Weights of a small transformer language model: normalized queries and keys.
MLP neurons of a small language model. Each row is named by its layer, matrix (up: input weights) and neuron, and shows model dimensions 528-655. Each number is 500 + 40 x the weight over its row's rms, rounded and kept within 0 to 999. Numbers have three digits each.
A block is one neuron, or neurons of one layer that tend to fire together. After each block is what it responds to, as a language model described it from the Wikipedia text at the highest values.

L5.up13:446463495501542542552412522513512506506569514495480472524566540494492507480485476490479535594476573517461528477538526480504497465469409440521413528498462512438443437440449512485524552524452485532525427417471500565484518499564537563514543450446513551493446531495498539483537510559496554518522562389487506466556472481471498512565534512527477545523512483548509533458527500543506537486507
L5.up473:447474483478545463531494489471512430568536438465485492484525495461437421488458448593465494496479585601453549406446544514473536504487499449459489539523505468427550474486527475458574480558473501492535459533503532545383374520530458479588515500497470602496499570528451488523490407543502469573542491528479498461506500431567490552518503490455536524489459516536553511550511481516486483424487
L5.up612:452586516514459481478469489553519424544532473520521465513550493480506479476400487575465492532501529526499478421558529528536489488488478460457475541513510493422516518447540497509491462567464542476539499460472583467460415463473507500509473467528448601535453524482532552439515504551430585555548538465457493454580485495512532490467539494558466543486531522535585492531556438458523515508508
L5.up737:491464482470504552525511538554475447575539534464493498554451488449502449513450435529446542514384502562481462446508505489529581449529434514496440496481489541499496529534497543500505524525420514500510442523470584489503523474462483481547465536500448588518499513485542524484436507477500477549484598483502512541504517502476574553475535465540508530579533495559466488519578509512516433410505
L5.up1441:527551501534478479462547587539528478527541505501501512464583467451474480502472383563492496547503500527548468476479526449449470538489474504462455518532538465493576500465491478494513444600480410520518439554505509571523522473532518486521487472544473555528478502457507500471478461569536552567453560435530475511497554382491473516403571473489496529475459461510495512553511478505490449468522
L5.up1655:489493493528502494522434495459486465570559478452516521517514443426535544429425433508457496526445463477529437529515469470536464516519498506551491506433519453441510489474570542536493539500490521507461486456518527488561472482457551528457494506477450489511443535482577532526508507581498625563514478426521511454556425473473523522569467503513546460489457549493555408554546492543552458495532
L5.up2690:549509464497494507498485478511523489530555474532570583419577456465466495487439483582577547518434514546522511457467495540492511503512452477502427521503538430458524485459455562411567441504499464549552456494464463536535492548544527500481502505495478492570470447468580434548507444531490492535554533400487479518527524482463493476512514489514573462504443483526510533596524480488572493503570
L5.up2729:529459574534509523465494535496511499524638457445437503506538430494484490525459500559468554547466500512461471382536479438466467486508471534427448517501557511439493536463510434497493494469446474490552441440392478468491532521449542493523546437530445507523426504497504469458489521519526567550490564519466500459440477516535547512530542457507528514525525497426521484549475507544522480474478
Compound field-name connectors. Words inside multi-word academic or institutional names, mainly "and" joining two fields, e.g. Physical and Mathematical, Mathematics and Computer Science, physical chemistry.

L5.up147:486487493429483516553451545493498441521501461461510521553526524559484501421496532523459579498441475473551519481550559512552561407402443511481525576532576442453438510449534437569605542520482500511562575465476513499409507496464537484523562469479465585506522482528526517504477457505470530464559541527538518538473462533509518520508448533566469497461544491594496539558501476440419513464513
L5.up228:556570459567486550475437483532487428505488459507550533513462481510467532472482542585524585510563520500545513509508466596494467448467453520481554554518533471530551519518484541546553470502467523467547592511560546450445448452546508505453462485473398495473524471496452462444536477536445494499515550550525571469474433521529499490525480522468553468482522470515467482567500456462541458478528
L5.up341:493447495510411484490459507541421490525523486532511497547440474512512591474536510511514465545527566455489575491519513476511519496467433503443539548447529508469479500404522535460526454494464470499517438530473516499498564462547538571487527483503519588510507504463462554528426497497464573562603568529509518539553572501416554491559506534492514494537454544554465565522484528511470553513531
L5.up727:534495550462466448559455514536516480501534471467473507470509482554522550424518556587477523464441499448585447548568487512515502533440502517460545511506592530446501510438448561452518547568496570531565531542511525488498556506501524500502595500545498517478520453471561570545442577505450458505598497571530567475516483505475528544497499594516514535534502536513527522529527557524527435474478
L5.up1696:472494521517516465509488505579562472502542475424511384516479387402571517463488535552501560528480455453536482510510524457503444503466474493464538467483496515459472538444505496504490458479560508484537512496455531541467507508510545518538570518489475530506467543529459442464492486554503521528577561519524533514555491523453501515612427523507560553502534527457527527510497534504493517471486
L5.up2175:534527508528488427545473537548449381485518538534557484495434554441486525487502506501520523494482526546539481541454579535500429498498427514416536477496536502513478439515452559486545502487533521441568536488530526541440492524489521511512551540476483492565524524526550537510463488500461523480537552561448542518510495514441544481451469561501507520478521474587459523518515580468474503413506
L5.up2667:557523522524442449479439488461471431477511495522479448436561543575576494456466534515502517503506474497505454530479581502556473497430438530495571442497510475432459405476440495467474512509462516545561537491515517457533513511586581495517504505496471533565447466500494500589455419537494544490444538484504538500512574483523497518394542527545527481466505460537497497526514572531578542456509
L5.up2973:555533544476457451523481520452483467514459493544494507557504493483474496524516511492558552493504500486519496544512573495513511465552460517452539505465529563404407474507461487469451464483528545489517540512438594502503459542485511554573472498498507477504492514537572566472471500481472497478493600477471578488510511518490521523463512549557480516440458506487490516527551486473511530479488
Second stat-table numbers. Numbers and the pipes after them in sports and statistics tables, usually the second numeric column (e.g. wins after played, goals after apps), plus score dashes like 3–0 and 1-1.

L6.up1500:518534556572412513486530485494422527512477465470555518522487512545428484520513422515501581508514464479496462404515513503545449456529435460524534584502517465503470496478464503462548473536471544529466553505531540591505559489436456508540549473509514514594427548544483494531512548552437493519506474490494532524439526435563437560468475525484456479583450481495461371457492574506547431524481
Token before a year. Token immediately preceding a year number, such as table pipes, commas, opening brackets, month names, born, in, c., in tables and lists.

L6.up663:468491564493514497452418450496488474475538529491476450521598538500389493496486442512495506522479452533483501477497514589494478478522464473481455581565529536536489481471491445536445491541499488503612393485493455510494411580489553498581503458543461514469440532525574549455454557576444500581574527423541480539462460474450484478440540513517449556545478544577563414503530459449483511464476
Purpose or topic connector. Words that open a statement of purpose or subject, chiefly to after aim/mission is, plus on, about, for after project/bill/play/expedition.

L7.up46:540575495475523458487543522441598412520540541570488446399501518475511462527512518518530506478488569543519413411548488491515463559485426512431435529471506563464423533474522550481528530480575475507491477453492451516529510487499497497556474467514424540529487531556478526504561486414497453549513520475484489544541509471529524543457479431610519553457454500524500478425500489535451489500538
L7.up271:498462561622494467426437492502471571462490493411436487476463456494519494524457423518564471583478483466476406497506526570518519520525476499486517515505489552421505482488550503503566452532538522517446482488519497484558507554459473491502511530580523564492431546499497461480489500507519543474541493496499520507518484483528494500558453526503509520536469638505560484514456462509478507554504
L7.up474:476506512546491491472491473473489510485550539466557569464482525466539529493460426457497499529471490528432495436500602492548593527490468450469494501475542446454484469544537452513530486533391570546574469444554610500531448571485537524539483449518424548515474523570459526464533460537496569570583543449455488463496516489482486589461505404492511529531493556571593492491463468450522488500455
L7.up1598:487510514569474522460459560484417504543482508501489415470515525414488459523458448460487502507525489505487430488482465486497527485519510540604463452555513496527550543455465524467443519522373463522503460489470505518473390506456564527542423472535435597481495518497477497415531520477424513514486458446435531451524433503532480473477509566540479539479580518539575450488570469568519468464556
L7.up1939:483424536500508495407530550514594510511561542492556558487517532474435479484474473574528421516445520503505458434542447507463542452528490508466548451451474514566565497439530563464621519424495442494536422486461540529529494542480524528506491489506473510435438496476531464459468432512498537576532571558462509472558448386546504582557494529536501519551462546561584438516455479520528485522488
L7.up1958:484467477508611512440471505499514508479526539557594528528548460487429500447442502553463538533444541531530512468481550499551513463518492486538513546495484528429556506452484426531548600486445521497497491443473565531522410578506507469557471481516423499569456510443595411505492504562453547566539490547466528511429430463473527488412531490523505474506466514473543471533579448467492545473492
L7.up2643:486459498454522466464537533480481440497446487504401602569473463405453474512442502474572541509482517531607510483514470514539469513513493482487508520532472539501476499496495465455472420457434489543576417499472504519467469529439543523570490466516484500512478478503611467473470506470441488552496612501528502572529474480446488492522476518469492517499481479466497490596505514508474543371418
L7.up2662:485441523515469467411512541508491459515521501458452510488473527441466545485528500548529510552522572506515447471550522528507507503453448526534432518473538529561516525476527493512562534497437497548528493447467516455490499597458536548497466437528430559512471493517460515522540466505488538546501490490513528489453510502464466531470464472538461557433447526586503417620494524540522504493515
Lists of fields or activities. Commas, "and" and word pieces inside lists of fields, disciplines or mission goals, such as "e-learning, education, and environment", "to promote", "mechanical engineering".

L7.up136:554523504486506452573545500542516547442462459431475490507478512493438537537468344527441472525475523556501482439550574456443488430492466479501522499549521389442468472501558520465457485493528540507533505486488535510536509491406533539492506561514443515513513531515511463506398459524453478476523502499471553551486468429517537527486565498548496482486525562575488471520438524514558475495494
L7.up418:589439517453484502471491585460426474528495467466469503568469562456503512518484446529470573452516530583488452464592564550462543461410499420502514517614458481486491524461500489469515523456479494536489502528477569556467512496509508589581508465522475481564534451535510504456480524534489523442478559494496572581535497473476504604556490531547474497556525501432461509496452573490471496458480
L7.up944:470514503511521527478507587467489499528477498510505520618485491477515504450543507438527534630480530496511551445559487514499482520424578467564530471480531516427523564501465484550555515562420457532448516514467506418552512514521472602488503525488456519454498486460512554520569568468537605556573467549556577567525510459546569513533491499464545501525490550499500541499509475476382547530495
L7.up1399:531532475554486504558486490562410487484464493485522497439470551421541498501486514551478522554450522508488492516496507504481498416462488479495481504560508437552548550529446518513513478533489462513572556527509444461514497541495526497559547392509492527468516521479434449502464433481482474494523411443482512508474463457453585539504561524473481495463524453561590508517457480556543455458420
L7.up1410:507482464543489481431533511475503537535489496476425469532525586489474496507439478511474476491563476506528458470568602523445517427522512391522549478484485493483463448514503519431492491516499536497492538458460524497435477496477569506464448462530538551497462453516475476601514510516525523542501524494509543536407529469527499513529515613513486476574515554481435495449485479584444577498487
L7.up1809:489555498490489443510499551512477440503472481517495512449562504486532486483495530534557455572498509501489504530525583507530454526548497527495513504448498393482476493452424461417510456469509496476469484465451493504506512568455471595552462422444540510502540464542541538547486454516374425525528504521542548537456484434456499509501502490540529487571468547476488429510531477512440425490500
L7.up2130:589525509522408470491513399513511552499494456511524542483438499465566443504442506506496537453533463468480425512569524496501427509394515434437431489526501428504542492429500468585523505494528550451488526514542479544527507451532526560622540508552497484397443488536462491544477446497511486483503486533515594497491497513508510519411582494580491492483572532510480508508542551535500494525473
L7.up2774:485475566500481455501498551523480526517427481438442531478473476452553467498479536457505464448518499564482446498560523511496506461517536477495499514499476445396431519493568543481531591520523479480501568480459577531484506532573438500539421519468418542466525472473492433520456441486468447508543555482522594528435496503485530535534475510555502484453562527488479451524471525507458445452389
Separator before a number. Separators or words right before an expected number or year in tables, lists and scores, e.g. a row-opening | before 2005, 0-0, 2013–14, in 2007.